{"n_head": 8, "head_dim": 64, "rope_fraction": 1.0, "bias": "none", "init": "normal", "final_lr_fraction": 0.0}
MLP neurons of a small language model. Each row is named by its layer, matrix (gate and up: input weights) and neuron, and shows model dimensions 0-255. Each number is 128 + 24 x the weight over its row's rms, rounded and kept within 0 to 255. Numbers have three digits each. A neuron's up and down rows have the sign that makes its largest values positive.
After each neuron's rows, "fires on" lists the tokens most often at its 100 highest values on Wikipedia text that the model never trained on.

L4.gate25:100127110124138175101165104161121147174133130121128088137088107141176150117181116134123153123095106089140118125147138148093101135146145159121150189144169117141088128134166133142138139172092167126097119089133122138125144143130141099120150183172076121071118100079133138142108114107119105174116140109132188118134133067101129171134094147145148113138144126130156110068066116143126133130113091158137125138141139107103117152152141105146106143117148115121150105128093119141134078078130138123126102123143145142122124144127139144147124147155128104095124157147142094119088138143066138130137119095141120165136113110118080091120086159154155139141154115137142152091130150148112140138145143161130125107144118144118110097118134138121177126125139157154143167099113135112137154092137113
L4.up25:135101064116131158129108145156152146126123113133185123126177118125152129128110132136102149137101127145147124117124134109092144173105152149097141097076114127127101099088145170142131108159087129148138155124111114173104134126153145145110122134122127118119159137147104092098133084120132143092109122130114084155116139095130188078181099105136134106155114101165128116104134095158108121086163112112142105106150121125151122137180078172140126141132134135114130115160147137110136135098143159139114105137106143135117116165124157132134149116149102140101110128147123097132139136110146136124112121186135096182123160100111133150133145112096104149125133130081095114095097160149147150110157144148103062173160102091110114152119165155129120074157137111123143114133109096084114129162124080
fires on: "CA", "ana", "PA", "MA", "bi", "amb"

L2.gate159:145092143128143135208121131119118101111145150124145148144137141123132151141109146172162109135123118115105131111154130158113136114158119164148120132100151127080151138098145148118166126121148110112103066143132156119162133146117135109083149090084115152112135115068090114148081115141103096136110132083087107120159155110117111152142124125124147145154114130119116139142165122108101132151116153120116185167100152097110143129144140123142099130102111138162073108091168154091102139157120114148134122145091147124143125122141160119148163117082131103109163124115106116103122121142147135122155086170114135177139163155162106147115147134124088121124150128054096156119172054136148130108147127159144095167102139133138161126124126132106103160119127111134113134135143149149148151147122070
L2.up159:108143113145131132171106088126147083135137126129138145164066133109126116126103135159116087109139172152164087155151135150127132142162171137119076145107140090105153164136132120121120099131153143125140109133112143142116167173132121089099137092127130167107116120106143116134138103157111102099162100135112099112187144159142131118135080135123146133109121111128115122139102167122142116105133111110133153143100125105139140155116123156132157121102097167103137111089115135110143099217084121101144119116123097148124146122085145143132108154131163102131139129095098148095126105156120174070127120203129097177145156186132112136110152183109149125147118149101141170111126109106128126142106151143143110135135149144147151124136140119132122144107160139116154135128123115173120174123076096
fires on: "Co", "art", "mod", "neg", "educ", "iter"

L8.gate201:149158112121150101132116070138131138092136139139153120117117142135109130183117138132117148137112131109164138122068144115106124125107141152142105114145123120132103138149080134139128121113104111116081127123147160151171119157124098155134186092159097113159134092119107148111088126186128172157132212120118103115101133131127151112108167120111111094128109114151156132138115096134127135136164096142100179160094121143136121148138101063154166113103175154157150136078117104133110134130111082135099097126101106102138131134109138124116149131170107147138128102098140113095130131158089113131110136184135109086154120161118128116121132112158126154151112128126131138128153141148106165161150111074131126098116136151132110109103152183145114133093119114163147137155189117147113128128090156
L8.up201:166129123129126104182092092159121114104101111168100120108132145147112142144145166108124096089145149122129157156123124120098145081131157117129111142086148109087127080094122183159128123167125110098118053124118098142135122129157123121105152098173102144134111122152099098099120126139123103120129104098167133161150110127144134115125098144107119093126182170090119134098135104130131108076152100089092149161140114134130122130110152155123103139162143120177115159126144136142114124116137119157114114117107144095152093112166166152133155109155120099096150087114091153178114132092166131124156100125173134120166132108140109110122114109082080116165142171122117137130142146098100126094110094122103103116174084122122115122132157117112111123145151119127132124159092127139116125139134086
fires on: "ly ", ", ", "ally ", "not ", "times ", "ately "

L10.gate200:132150107103095096135070139117187122159109140090126148145163110115157092139095119161137136096151138104129146134121087136146093124133123172160142127122123075125117089127118137086174133133126095126138116121148170134112125167116140175143164147129080115136176117135175169103138136122132137147130169119103090137086161143132121082110125146093121130111133146196104163104126131126157112093124147112133144110084167128150131134104142071174133109113139084109127155131117115109095152142097078111110127113077113133121092089157152165093115119101112095106110144130131128112104141141124147152174104136151158109157107137119147107128109145139142086134155166145108156114115167152152127112119165149172167128118130122134095125107103102139157115142121150163134136121148112128161116154121135
L10.up200:150104186106148161091172117148140131126110133133147132113094139145143153139090123115085094136166104140117132159136132114110139131111116129140137135126117193122149115115127097147099094184136150100141118086120125111122102135134134116131092110099181144109127108123086114109117164165128117148111095123121134097120143139100141163142146132110142110127113138135133092126122139105164121123098103110181108124146163117105142112176143138111120137168132109122117118123206135144149116141148108111140115158153133168174135129138078131164107131096140127139130120110124115169131145118139117159103196109160099135118110108155148119143135181108164105118147081148182105137103120141153149147175111082127160157096157125149143134105131135110101095090165158137090168139091118146085098110102163
fires on: ". ", "14 "

L13.gate52:142151061144123145156101068114117153125116124148122134098130120150104121118135118150127198116164109106131155093086142102144134121132150135104124147089126109135109090119110144159155141151125143149136049126127100137131141155132103147151145050107131117143148102135114115115129150142090135147144173090135090149126158137163132105126164104110084091157139171136082106122149133116135148140098160182100150135146158134145131098131156087151139101134151140113105167124126126131150113110146110124132124116117113138154100124120108152119146166137110119121115124101140111176101157117121138169117108141104107104109141081116071146082112124165093139111156154089113115144132118149144133111099104134077131114138149154115103108102147074140155134174108153166148123151123119114091174131143123
L13.up52:120128119156142197137155090103115119154127118137138177144118155102117146126183138103141163133177156126107146092191143136100134140103129147110116104137143096142088099103090140081103127122129107098146067107129119129119185142106122116168135120126161172153152136072091096152134160127085115160089140105130151169100107147100158101145105163147171111118151125106126156131127114158140114126100128172164097140150111161129098130183119139065089138123123127145112163112138137145115117083134096139104094137179136120106137148132132166104127128105127137149115109108113140127100135120133121133119129159145153156096135101126103157137133126110154145110089149106105124152163121109175110120139093166128128108146108144096087139116134157148158130141116104143134136155136117142083124121127108
fires on: "most ", "more ", "ly ", "and ", ", "

L6.gate249:129193127168119095117119091135114138133139132177102150127126097144125129144154106100098149158142129120113138097094139173117153088156147122092165137092128102096101112153136139112172172144110144137141113100090149152124140149127110103141149142099171153107132135156126136116137119121158130153161191130104110087151124121090150123105158136128127134079113145160116125115105153112117127129116127139109158114114103173101163129055152118140141115129116145145146135122071110069102108128124118126157148143119124111117157121120090116106177130132139117093136118082107115107093145105099156101158129134142116091136154162102115168141159087119103156144105134143092129105144161124149121129124122152183059140136134100151126163112115154142121142095109144121121079113086153142076137132140103
L6.up249:141105178116154105114146145111131159133111095124137175156159171113158133137120131104117141139131108104137145128138166102105101153142126143148093170134125094122131093116101117110149139103108111096113119134151073114157133155149153121106139128120084113111106118150127128141107134091171146142109107096151141139177066140108161145163096142159072110116112147142169140144116148144106106119166124072115093172157159134096143167155151135133103137107112137157114129147151119143113076154120101113142075162152149104174130152147137160123131162151161156102138126129123140121127116124176112092150135153131151171101133120186095120135129126080118126143145117145113149109147109081148153097163153157107122144151106116108159146154075131103138142122115111152170159103093106124116144126140160
fires on: "Bo", "bo", "Rev", "ce", "do", "Camp"

L8.gate173:093146102109119135105154155128138130152126151116119134133143137098101162130098109140131189153162121164107101134143128105110147125080119103117146109135110170148090090124164140113121172133163107137116124146144145139100136116177104170144084112145123103145111098139125113187159141122160141118111146109086111134120125106163109055088115165101076090124114139130118117098142103132122139189087113135144176145130117124129141160100100148130119155130070092108138127137135134109141144099148142149117147141122086126138103167133135155128143078083151118134138126094116107120121081112128150150131125143109105137141143143108130113150174093123085127131135132087130131131149129112133123144191110119116081198156144095089129130127154127139144150162124150127114127169076128115100100102124133
L8.up173:130152131120159108090100068098162127119133132134101106172142132148130122148076134119102141111064123111121102146121104118102172113192124130138102121135118135182118069098118162124118134131134114138149121116104139129102117123140115137147131115164119094139154125159131103128088122169103127125125140151134143131120121140101117123119170085130132177126148173123094101141115164181106158130124132098134126150136162054136132133100146112120100140144116123082139116163104143127151142128114143155127139143099114149158126171159155122123155142174139089100119086133131113125114090108136091139116154141131169144117125174131126128120171124082137085137136174140132104128136123131155149081149101159063115129104141064109112152148133158142087155116143099138088141092116150124103102153130129
fires on: "Sup", "hel", "sup", "Cas", "up", "Grou"

L8.gate98:122150154102122178158111096134138126108161152185113144145143153154158157118156137131113115138130093127134127124110164110064137122149097117111120145070138122112097147137125120108107129141117093130140132115110114119103100107145152092090171140110156161082141139106154132162132096125157125134107116145140154139127104122120128160145106140151095126122080092075136170106086168177141103137129113129127130120119105149132202129145128115144111151109144131150145162106115135131072189124121125104096107145129109120148136165154145144120122183153173100126173164107115133114092140133154157140150154146132103110139119116083073153096133148163136100104154132087097163147131112165094145132152100135101117120171134092138125114108113141140123161117163095118159117146115150147120156099157118
L8.up98:144144139111145182128151112102141136120136124144129142112140163157148125153110154127077142142106106161107098141114165132105157147134097114091096156114177095118128142111149109194104138160126118113140183152148092118087117114127181074095166122129168155070125107109160139158138141087145100141111082149122115157133140133146135168111110149142096116142100141080172135128069146154131131163140105113137120127121126150171141160129182103126083164115128105124134108117124135128106107091158108144104103160153086105133171123166118186113124140166144118147116157137103116147124128139136120124106120130137107146107114131113082136126125104154177107148132112111136138100140155139126190145157122140137117124161162125132088133139096132141132147136146110166159153133106126123144161100136090
fires on: "bo", "number ", "do ", "around ", "did ", "do"

L6.gate89:132107112110147123058080105130134138172160145148113106110154127113136122139113131115164112148132111103142109143128156146108140087115126172088106083123118093119109111135150143127114115103116141164135117108096153172142171100094100164148118130100123099135152130119158122164127118144098086150115158119076097133146149098120118109081191118121120128139134152119097170137117163185098144109119145119150154158120101105138141151130121111098144181099112176151147130146106114163172127141151135115066117192140152146191118117139129092114152151122157134135120145138127128093135128132124135129149166093148129105120145115124133109137128153154088141137122141080121112135123147113142107092180102158135096155110162186132142100102153093081144103120119122133100142145157131135120133105139128
L6.up89:107168136129107132087118140103137105129140138134078171148139147127150143168156116129132097129198083120148115135131177128149113121151097133134096137128149089142096133170158119143113134115154156146162100153085110120150155145114103166193080159153142087143130139129126150164127145144113101172144124084113129093152127143142124111105165120103104133098085180141107163113167118168070143138134123131130116152104123128117116135110147090137089133137137096129115145133136139145187123109127128133131087134165121110129063118120113131125138091129144117163103152139103150147133109127107117089120173126141168145159138093136181118120148102130114113127119137122114133145129084087150120088176100130114099129120140136127159119111138140128094096067132118133084142098130119116096123099127147
fires on: "Sup", "mat", "sup", "act", "ext", "descri"

L9.gate79:113117092150110145112155100131147184129145115127166145144151137115114119151090107132144135059164144137116116124089104149158112117136154134158080084173084119123147094133149101107110136123091090141113159111131084155098100189146127169161106099094057159103124128149168127119101156125121145152138144142124150135143185109105150122121135100116123126096155123125131097132116133122145090090118124122153108153132120175113131108115112144108146083128163140143119156135115092126138114133140143104139109154094114130164162137124099119160121135128068138100129113189130104153143158159142112138135152142128133143095131148146120145115092100127126146112113138131085102141187124142150112131176111125096108157148134131103080157145143109108139080089139162130099120147126120108095169127113128
L9.up79:145153111133152117079100131133098167137154133104134105137141147110129156098153093114164159142091142164098115122108105132136114092138098169119111097171103097131146135082146131117088133117138134117103145115153178135147132162137139173165131113180107105106150102165126115141118136132091190143125102215094136155164128162121123084108125108156093132131107125142138166150120108145173133085126105112117171162089111139130163119107117118115152129103089164135118137151060090090133093102149099153143192151125111142107133151114133140128145126116115137112157110171143116101126117120124111085108124154118141125138112144131141138131147109120093166117083126162114111107137091129167105128082136146142142126078121119124120127136133131102127124116154127100121116140135112108082156130131161
fires on: ", ", "), ", "; ", "l"

L14.gate160:098122117131131121114135137140110137105100126183121156136153101126126131074184120166147118135120105155105077116103082062128150122124103079155128089104147107094128131126141111129188099131126101128115098067100092098102139051142133116145141143059122146116123145172146116114141105127140131151156133104130150145112120122121132146146121131155087122160091146143142113099162144108146122110136134109128121118158130130109116164134123141098121119131086159139165097100118126114131163143124073111133128148127087101107158104120146158114145159143161121091157108170120098110142141109173130133123153095149097113122132157165073106084116130125155132179089125145117108131135105106144119110139107097172088159131169132131159125134126102137120108106119138191141112124109147134136139121136139
L14.up160:111133142127093156103091114109124098127115113121131121135137160122150142122125180156124109121159101094109114136095153114115124124114098168126154141143129099097115085137102074115129131117154110142145086133116114143141112157131116095109166145117142153128091137116119127165114130114096130160142136126141116145109160136079174104105121177138127146155137169118145147114197132086175166091174114083118153105120161103128137139144142135161075119120130112119164122114123139131117133155134124101075083126203123123108108136163131127177141140145149186142159119160096153094124123092133103124147122133121102154112108146144145150131069168110163166125123130146103175103082136094117132094119130099120113091143122102112130130114101125093139129145123153166131100153098116101119139116159085
fires on: "at", "it", "ot", "ran"

L8.gate242:142135120174111161164106131143156146137134125187124097142142109154077136107065117115146117116104146158146137101122127124093128134171109144095131103092115114084153110097112178132134156108118144149162101103124123170151088125167137134155146092114119119132148121172111100133104162135146131115106111140114086127124146113086135094153169129141112109114112124133140153085167127133143073140116146155101170094113132111160147136166157134123094108183147174138131157077122117137113136149127100150163071153117126153090081119112121157104145146111108108139114136165105127132112120152146167099143159157104066100139117144132133154140110150143113132126146145155122166146124141112129075131133170115148111122132148138130139112133132141147141133159134140135144124158148111200081093149132115
L8.up242:110118142115086145120134129114124129135124139168098143139108119168130152111091093118188150120126129107137110104126151107136129106115107120088147123126177131109078131144115152145118148126140116106117107129099161125152123095152141138110117133142127151134136097181150173138162146161155115126128141181156129151160173115155155076122148120136093154129105129113093093157145177111125116121107129115111132115101126107126131115104125157128108127126138134077142107112142119133110113150109097164177126165177094122117135122137133105139103139113143076141106101137111184149124114098089105202126147087112117155095162162129131141112131109138068070109086143135143118125117114111129103146126153122143135149095106091104134079181150125122142106173151101169128116196117148158118128127137100
fires on: "ed ", "ated ", "ing ", "ered "

L12.gate253:139164093199151121130137131142133127137145131162091169165099146117100128126107107133128106166177098158136114113148111106175168112131116152119132132135117124131110084159138107082150131155113103126139109110119110121122122115126070121153111135118109132147122115173135122113107130108166118134118138136129162113152156128131151128149127133145125108145106105167121128157140103174117091151160125125125157140149109174146121079125130110166161166136109141128106144096126092116107122126152145130102146106144103123114095085125164120125152152091113101140124115160133113133103127140143154136145130170161126127124198099172144094160151147095109100117166143111140138146160116125121158127168142102171139178129180086175138119112091133099119113109194173139194122136133138126088127107118091
L12.up253:124101135119120106190116127129147129150118131147111176148153126143164105142136117125118157122164112157133140153146123139122160103114128088109097116110088161127143137139110141085151129102132146134144117127093163102132159139139170152123178198139131124102110121121140152148095124094150123156075119151131095098094136103117139133200160143113157123102131168105111131155089155111115131126135133150143122137124154166115130135081161147088113131122130133161138165135180111122081123120076097130148136141122128110098115112108151133116111105148176144104148147113131155109117131105121130141144122096130116136185140144138106084155121126108139070118123145095091130126188115099124143110120135136091092128142189088116095140120076102144129152098167141118112177125167109080123127119119103
fires on: "dec", "st", "wi", "sp", "led"

L9.gate202:116144113124141129193107089138104150105130157170099124141162116159123138117104138143117149128105145140122144127124116106090150165149133120123154123116150146145116141155113147142100130138148134158135151090147128171152122078167118151129144106101142123155149097140136132099160096121079090103127128131124106151101132089140087120124135113118115140092110183107126101119135106147119150130089157101131138096134105137107193108145149133120156132129110160130131128125116121137114160127151107122149167138095119125121157142025091087119101132153138148102141156126124142146128135129135100135157110146147080097104146124129081128121122128149104110140169187135185133138123122089156107176083094073152134117075134190116151152134135130077115089128140117135135139135147117134079131119143130
L9.up202:109126150128132167135159141106131114111134139115181212130097162141130098104106145134143129096151121075132128093138139111102164101134119119112152118141110096114131153138115142121134111155163131141126076130082105120142090133106135160159102140104146109130110099158120186120160132141152086167138122121153139124182180149125076101116123115061114136086104099097108133120156166121140129112150116090112155137130151148140114110130127105110139157157128102123107131127104108158126171154134083114189134175133127114101129133129100111112136113101125121131131120126130151144104118078093119156129091122119128134099134137120115139154141115138104137175111169174140098170101139115122159117084122109133103095121133144119099106097167138124089105125107143152155175157125106181112169140113122
fires on: "on ", "On ", "ing ", "ated ", "ed ", "per "

L3.gate136:098137139090116099117117121161130138141146156142082135159163090148136142105138112113103097121105114113117156114122104125113120165156128162092135155106154157112091136119146129152148094148149150110069196137120146126112141116150116072125135141115135125101096155143155153118116156146117103163117113105136121118156152131130145104117122137122132114105117158086175147104069154119123121108085151148150122142143109124154148171114118107108135137111107090134163117145151110088112144220116141099110126096096141120177133127093126075123107141125145152113142128153122118110143151112176141114154140120162125116104145143138132105130113137126147170150173118098107141139141151129145119150153115078154120124138174132120151172134134161161097106118093141144162145101113118110108059068116166
L3.up136:090134138117143129132101123170146138149105134125102114138116138135159130106172137118132082129144109131100149145127122154111148148099134136135131181107138125117136204097125142119125140124113153134120119158164132138145181173162152124142151185111124121127141122084153154125138139126112117140157109088128136146114131136105123107136171101146154101101105132092139151156108163140122118092130132155145094146142152157195121135146148134120137132120090116146130121171141107091158127104130143108116103132119162140106125096126169073114096101133131159123118149141131154064166120050119128152116158158115134135151114103203156117143138158139131138125115092132160161136146109104164163108138089149118097148161125158113097139100147104154075093124141104107094134082087164146116126127143156
fires on: "stand", "et", "Pan", "mat", "can"

L2.gate171:108083112106097115117123116152148174150149120130147131152115145092118140113139117155155120076152147152103131135116112137100136148130141156122081150148130126127146117093106110152114123152119103133172144149163125119136131125071129106101129120106087141140145146180156106189140078121145125105100138139084107092107088113102148143112109107173143167128161101106114121104158149092085131148139085067087140114075135127182129097134113107171162101084159122095139138105133124124141099096100145160146141146137139185146142132114141134096126094156137130186112160148137089156132148156121139113104096116105105145138110113114143114137143149103123130171095116161144150107140137099114079143108136117132125121154136142117126123119156106107102065117157143147159109077141138138125140140112132
L2.up171:108086098153123100130120133150115142136154121157149147158104153137121117154093137144124145138138122163135136119121122084119145098112158133128135136145111102090150149122123098109112128144144151140134097154125142132140115116104103128129154126103158148138156143135112105135167125091108069129128124156126197199112150103122172172131112168098172133158134160120078127106104094137149113138117187123125124135151116151101129097081116183107060157139142156143129131123107117117137098129128100093104101099142148134116162189131080090163178145097148097150129128109108150113131142166125145127100093117191153096129149124167168154141110131092136176142153140131143122175148107120109115135154151137165084134147119109128144129156104132103153128122163160108120145149134136126144109147138138
fires on: "stat", "L ", "R ", "phys", "during "

L9.gate180:165118103144135144140136123156130133182148135113101121141138138123111150080116143158092160101131132198097114154161127139126093110132140141135059112149113096114141113088097119118140112131120119115122164111136110148136125176155153170110125140109083138146148134151127105125095144077102114136152125170094145157198114166101171082150121092125095108130114074124125116158154100087140127114081106137148107145127167156112141107145130132099114069137114142133115136122109107094119108108131120131125177113126117108126156154130127133129146154111106174144144105119135095122116143135155160099109145175131104148119134174148127180107156129119141152123142164122159123168128132152125092084118110133120118153148108145117141164157116136089141116121157148092139086090116165124169114150146158
L9.up180:139123104147092123090121098171156131158111106167107154154154098097112108113134103143090117132134112114099136126138119145125153135123139160132121107145123123132166116108123142138123113169103131127168131160123155140124126142166123147156139149156087157123125139152113111115108149132122133147147119108077132083117153141145122128132125126137120134103135150158135077112101135117180125113078131133131151127111114158199094137152154147096106127145173159148146151163114114169141125130125143127113158154156104155212166132106128104124132148135091137133069128142130130150106120138146091106125120095150115101123139157148099123146142131084132150151122131172164165132155142122095115107135098150071136167124096123172133113089154149103073095077109163178125154085103113094086129106153111
fires on: ", ", "as ", "on ", "), "

L4.gate238:126166103091126107155160162116126120081138127173126128145173144134136124137121122114128114135159152159162130099071117104114119120130113101186117165139103080145117118144175107134121121095083136122150114124122167111136116092116148111130130135110103141115112080131121102134125161168116144188137145097126111104139122124085091125180092111099124153148095102139115118144118155125120095125119139113108147092113151101169149088184124147093126072183158135126139153116148133110099155085114134113139118149101150148158151169129157131130143133126110137111163092084130120131108127161084134135096138110155104115147118132108104136149079149062107136153130117108147115121164135070115139129121119150156079118072139128118110153138116111104136107126160126124130117142131157092102109127101166
L4.up238:100149075127117120127169184121121115080121123157113128174154139133142118143090154091117114136151153130147111126083148088135150129133101123198104149135129125128110131154125112145132141102114093147197106143164123129112131133115154117145099110133149156142124114098131098158140189160100142124150133063148112081149114144094087097153122120106154123158078131125139100135112168111132100137157105090094117119106112098173131136144139112097084133151123083108146164100129142120136122107111151149121113129115165109136123134157124083110135110132135133102137117106094131098107158155121096131100119165151145140162138146099134139142100150076147144123114090096107131123117163103147125112100118152195098127097113143164096139141140148129107096130133128150160118108115136127111062120096146
fires on: "se", "Se", "fe"

L9.gate195:117137120144092087106112148108112126066085129103176180147110113137150116163146142124129114104140107126139125121163117142151116124066138132139120145121074129116137111124091141141102120095109134135146134076126090121141168145106152123126147145088112073098171144124118162101158144097101175128150125116176168114117157108172171156114124106164100125154142115150156092129129169133111112146138113159121139126130128153133110114108137128111129107114129120106097134124113141150110168144120156140133130140111146159085108142128107089128125102129128059108114134149107131099135139158106148136147079137108148106121156136201125123150160114136110122146147176157128084126151132142121153144152143117121103178124129116158143194100095146153137077129145095129131121108156166122126160171134090
L9.up195:108142145093129136075114120122099167129083096132142117122133084139138103143105115109091152103120108118163189136126119157083140143077155134118152156139086126132092099136129116149103100132107142130149124170169140144119158114126155125098145116160106160160157109180120148109133131134152122139102152141135128085019130099184096139073156146100128109108122145092153128086125130124135126143133105122119104118130150135129094123151118137115148081117149120120112121149128156128104147095141133135129097160195160151159112088142116116155128104141153145113102165140142144130112113153114164126171146157134096143090097159155127091099115150127150132139099156111155127151130147120119140134147127116105103118164157096103119169102149104130143104101117159113123141109099104124149121111148084
fires on: "ank", "il", ", ", "New", "October "

L5.gate243:118112169135117148120067098137128070160150123119137134148171136116176132167168094158068142112119134089134112112121167136136129195147127106115157128099142111139147155114147113140198115110124123122147099105126120143101146111135129152177110183108109111102147115113186126133143118120114125132107105152118117096130149127157181135150109083102099104159170123108140161122087101138106124095135127127118111134146152141108138148136085174142121123116142124132131192108120141162133115103125138117117112124125108155093164139145151116175119163151141121122138108150163124158133104159112118115125136124150104115143135126102118118119126170131145184122136167110136170096159119130118159124182073102084110134069097082142100117112098139125124077137124128132124123113128109127108123127125114
L5.up243:116085124126106132102129133140108093149134141135140128130143135123180123131178100136052137104088120120099151082106134140152163155130092138113116160083156134170119176091120105136160106125135125122141136157126112139107109089155147135179070142139107125119107135138199152141124110100099171102093067129117156100125145137132153141133113102104110107119143155115136135116100104095152142132155105128127133109109158122110111128124143155146128101125113104099113165114100157121130131141135120109134141192104118127082158129138123141204121130142160134166115119168140137143144118124122107111104123114178118133128118128102113128154160154148110173108110149107134175130132141115123126136195096137079129107131093078115101148137099168136111073157125139146129148131109083133110135121114116
fires on: "CA", "31", "PA", "21", "France"

L2.gate98:129132101114197125113113112108142062071121143157105138134134082074122149122133112087101165119110098119189133132165135151178171116117093136120109095190112121156126105139165147136137154136118132166101131147106105122105144093107133148133133097103131127094129124151099104136151106100118138105116112136098125138155125128095144122095180133099084077136122148135109144135091115130093140117143123148126152126174145113117151175108115117139161102141113115134091132106165150125119131141136168104098139118172108154130130116120140106143141104129138165129149112131090130085149120121143159158114115128131116099081148158118081108145129133104120129184166160119098124140110148095156126139063155160168166147104145164120117120156131111110136154149130140077127118128129141132134093105104129
L2.up98:141150135117152160106114083126127075073120141124112123125141112127152142118096108162109149077172147129167133122134130132156124119161124175146122098113109137138157107100157118103142153143106130121118135107163110090119145094090132156128106114117113090110170129127094107148111121077123112149111091136130111126174145149069133116094107142103058139124162100140129139075154116131113155133109148146151157118111144089147125156132180139125123154119121149116125128125112137131129053164145166146111128128116131130132114163104131096126170138089158123142128110107124127133105119131161124121103106094107131156095146136116080104147127107140119146126099177091102149147112099122120135154146202134142128070130087151132088161105161110111183129122169130100087132134136107149135111129107142
fires on: "ym", "y", "Mu", "band", "never ", "Ne"

L12.gate96:122134158152073148157179134088151065175123134094117110111160129122137110137057110155106112089131135134116101167133089147095107119138134142122144161129142130122098114125130118099177128154105137126117108133121145112110095094128110124110119104109137138097130133127109135115135094154118170111104165157141145150172150145098119114162137153080161122159098172162106099159106154111157127119148122089145154112147157145171102125090156135126116173147094144173182129103091118068087173166136096107105088118113112123105123097110124149138169093131118126111137135146103143093148151148151116094159114096110142147115130101138115107116135109125116130164088139120117143125137122126158154132117101116136135156122145069131150145106121119141115119121108089109161135156103151126134107171100107
L12.up96:148100130141105130131158112120123110144196108140077146146119104119158124112104130156156073115170136128149094130159126121133072113098161096151129093128123137105147112141155118105103117105147108112111114088119090151125099090117135132086141106156121130121162099159132068106122139151133077126127136131133121148145137101107124118138107121088090104116170118096151154131178108099121136102155092121119130134124104129146065136145130076115125134093120137099143135086117118103153151142123120143148091118131111068118112122133108116126126130129140132077102102139091119132127115124115124120145167144084069099091117156132142096116132132107167191178139124145077112114091124159086104161090117140119085125128129136122137111108123096097137135114165088136155163124111101131150140110102107
fires on: "at", "v", "ach", "it", "isc", "ath"

L8.gate249:090096127160112108106104158133128104142128119145141180133156150180137139139142126131128142131111130128139110107182098207115146089142159158135149143137106094113140109144143192129168116120084092105107120138124143149136144146162108102145097151101130122097157129137155158190122155168142152125124143162105106122102164184128163134153133112092093116135113146148057141083119127164114114108163161181124146146105150094087127104118170127136132151112121134129146162137122115117116143120128148088151157131100114097148142095115137146143125150155122129111156146149123122141130139125097075162146153135155117109146096120132136133054122106121131090150128139107119152172154155122108077106158130136099148106117108131140138146146116111150120093132115096142133119153134138141120114071130143
L8.up249:138105142129108141133108154109107104121095118103123146135151166098147131141136169110165078138106109132082136161152121152094174074126122118112162151125145129159161129126121119151106133136155165123175119096111145107115117112143073065089141166118143118110132092104137144130143113158111142130086100132117140143102151133115112139170147127115104164117146110128126170139108197143131154079134127149184122121107112081148139142119137104121134103135076162167127143129145115121116065118158059107138175129141128145161107125135148123116139164141121118141142116091136147129105142131129126127144181139143126130125162101123134118089172109098122126128098081161112119103108169138116151141159132145080106116086153135144096116148136137133127108144165116136157107181119150103165132102138097
fires on: "ish", "ass", ". ", "Eli", "em", "en"

L2.gate13:125147114104137142131158119139108148139129181148125156146134150088124129154131187140104136108144127091153128146156187102129073138149130137140114147112156117123123154139119143093104086121070154089165175112148152103120137155142118123100104118135124166175126058103160118133160129145180096168153156124126122110139095133117134148139127129142093151134119096100126087120116134124129167135125133141136091163129133129078101135083074176161142098138102148147112116116111136085126065077112129116142130124145145151153122152110124150118163099155147125162132140119135114130129092089103111113104137148121125114096132149100143134125138136087107105133156115121102096104135147127092169132130101140177082104152093132119095086156128118128096147116124131139146118104152132128169167095103115
L2.up13:156144120139140107151107140158121120123116125110098181149112128089102097132114114141079141152162137106164176101167129133104148086159134141128160137129131095202090106088118115115128095093134116080122148144137152084088135148135137142114152131147124174100121150144106087163112151185145117164090107120117166132103116145172083152115112104118129109153115103120122144092152113106149166108128164190089140142146150144109096134137123172095097153131150150166163153138133121153103128113134129092101136133114131179115118127154121135128107105123132137119115132123131137140147113109133099165104125139107128117120112156155133143141129130122140163099115134094114130091136097111140162135163150121139142093108087126135160110145118142090153155108111188139114139120174135069169092106115119
fires on: "on ", "e", "Games "

L3.gate207:086154138148151138140136137080138115084153145125120106139109123098112105170124149123140146166129120071095138103100131136120098155126152131177131151100143076100142120151153106096128145129095124142146195145146107153136110130116183138151109111133135158126106111127124106123116127136146140168131119167104147113148083120126109143134073137119140150129122133118146179120117195168130082080123131137120133110113110141129165145124181121129122096129154099164138127132174115155109118164113132130183105101139129142104114155156161126140118126139088133095126122120114200129112116106122119128117135107094141139141115119143131114157156128094105128133096101137124078112169112099124144113130128100139106103146097137104081128158088075089118127113139101075172134162105119100095149107148163
L3.up207:147172129136129090136131158140113114151107120132098139121158133121114099159131115112099156128127096114089115114112121133121153102133165120135129149103105124078123112128141127087137153129103137133109146113134124160116150102170110144142118138131142156151116105147096117166182136126149103144179117129135141092139139118141108132128121115143100163134123180133133098122120120122105152107192099083156141105105089107142147143077115145132126126097116100137159158118123148110156086157089077123116101156117140104122135165081101097149072132121180181134144076095042126132162100093099109125143096099137101101121127169151115121119156127118109133109082110095103070129099113122149140154147106129147118148132077124125131135116111096155118128147162158135117103129145146145138121149184151
fires on: "Le", "Se", "Pe", "Jo", "Ru", "Wh"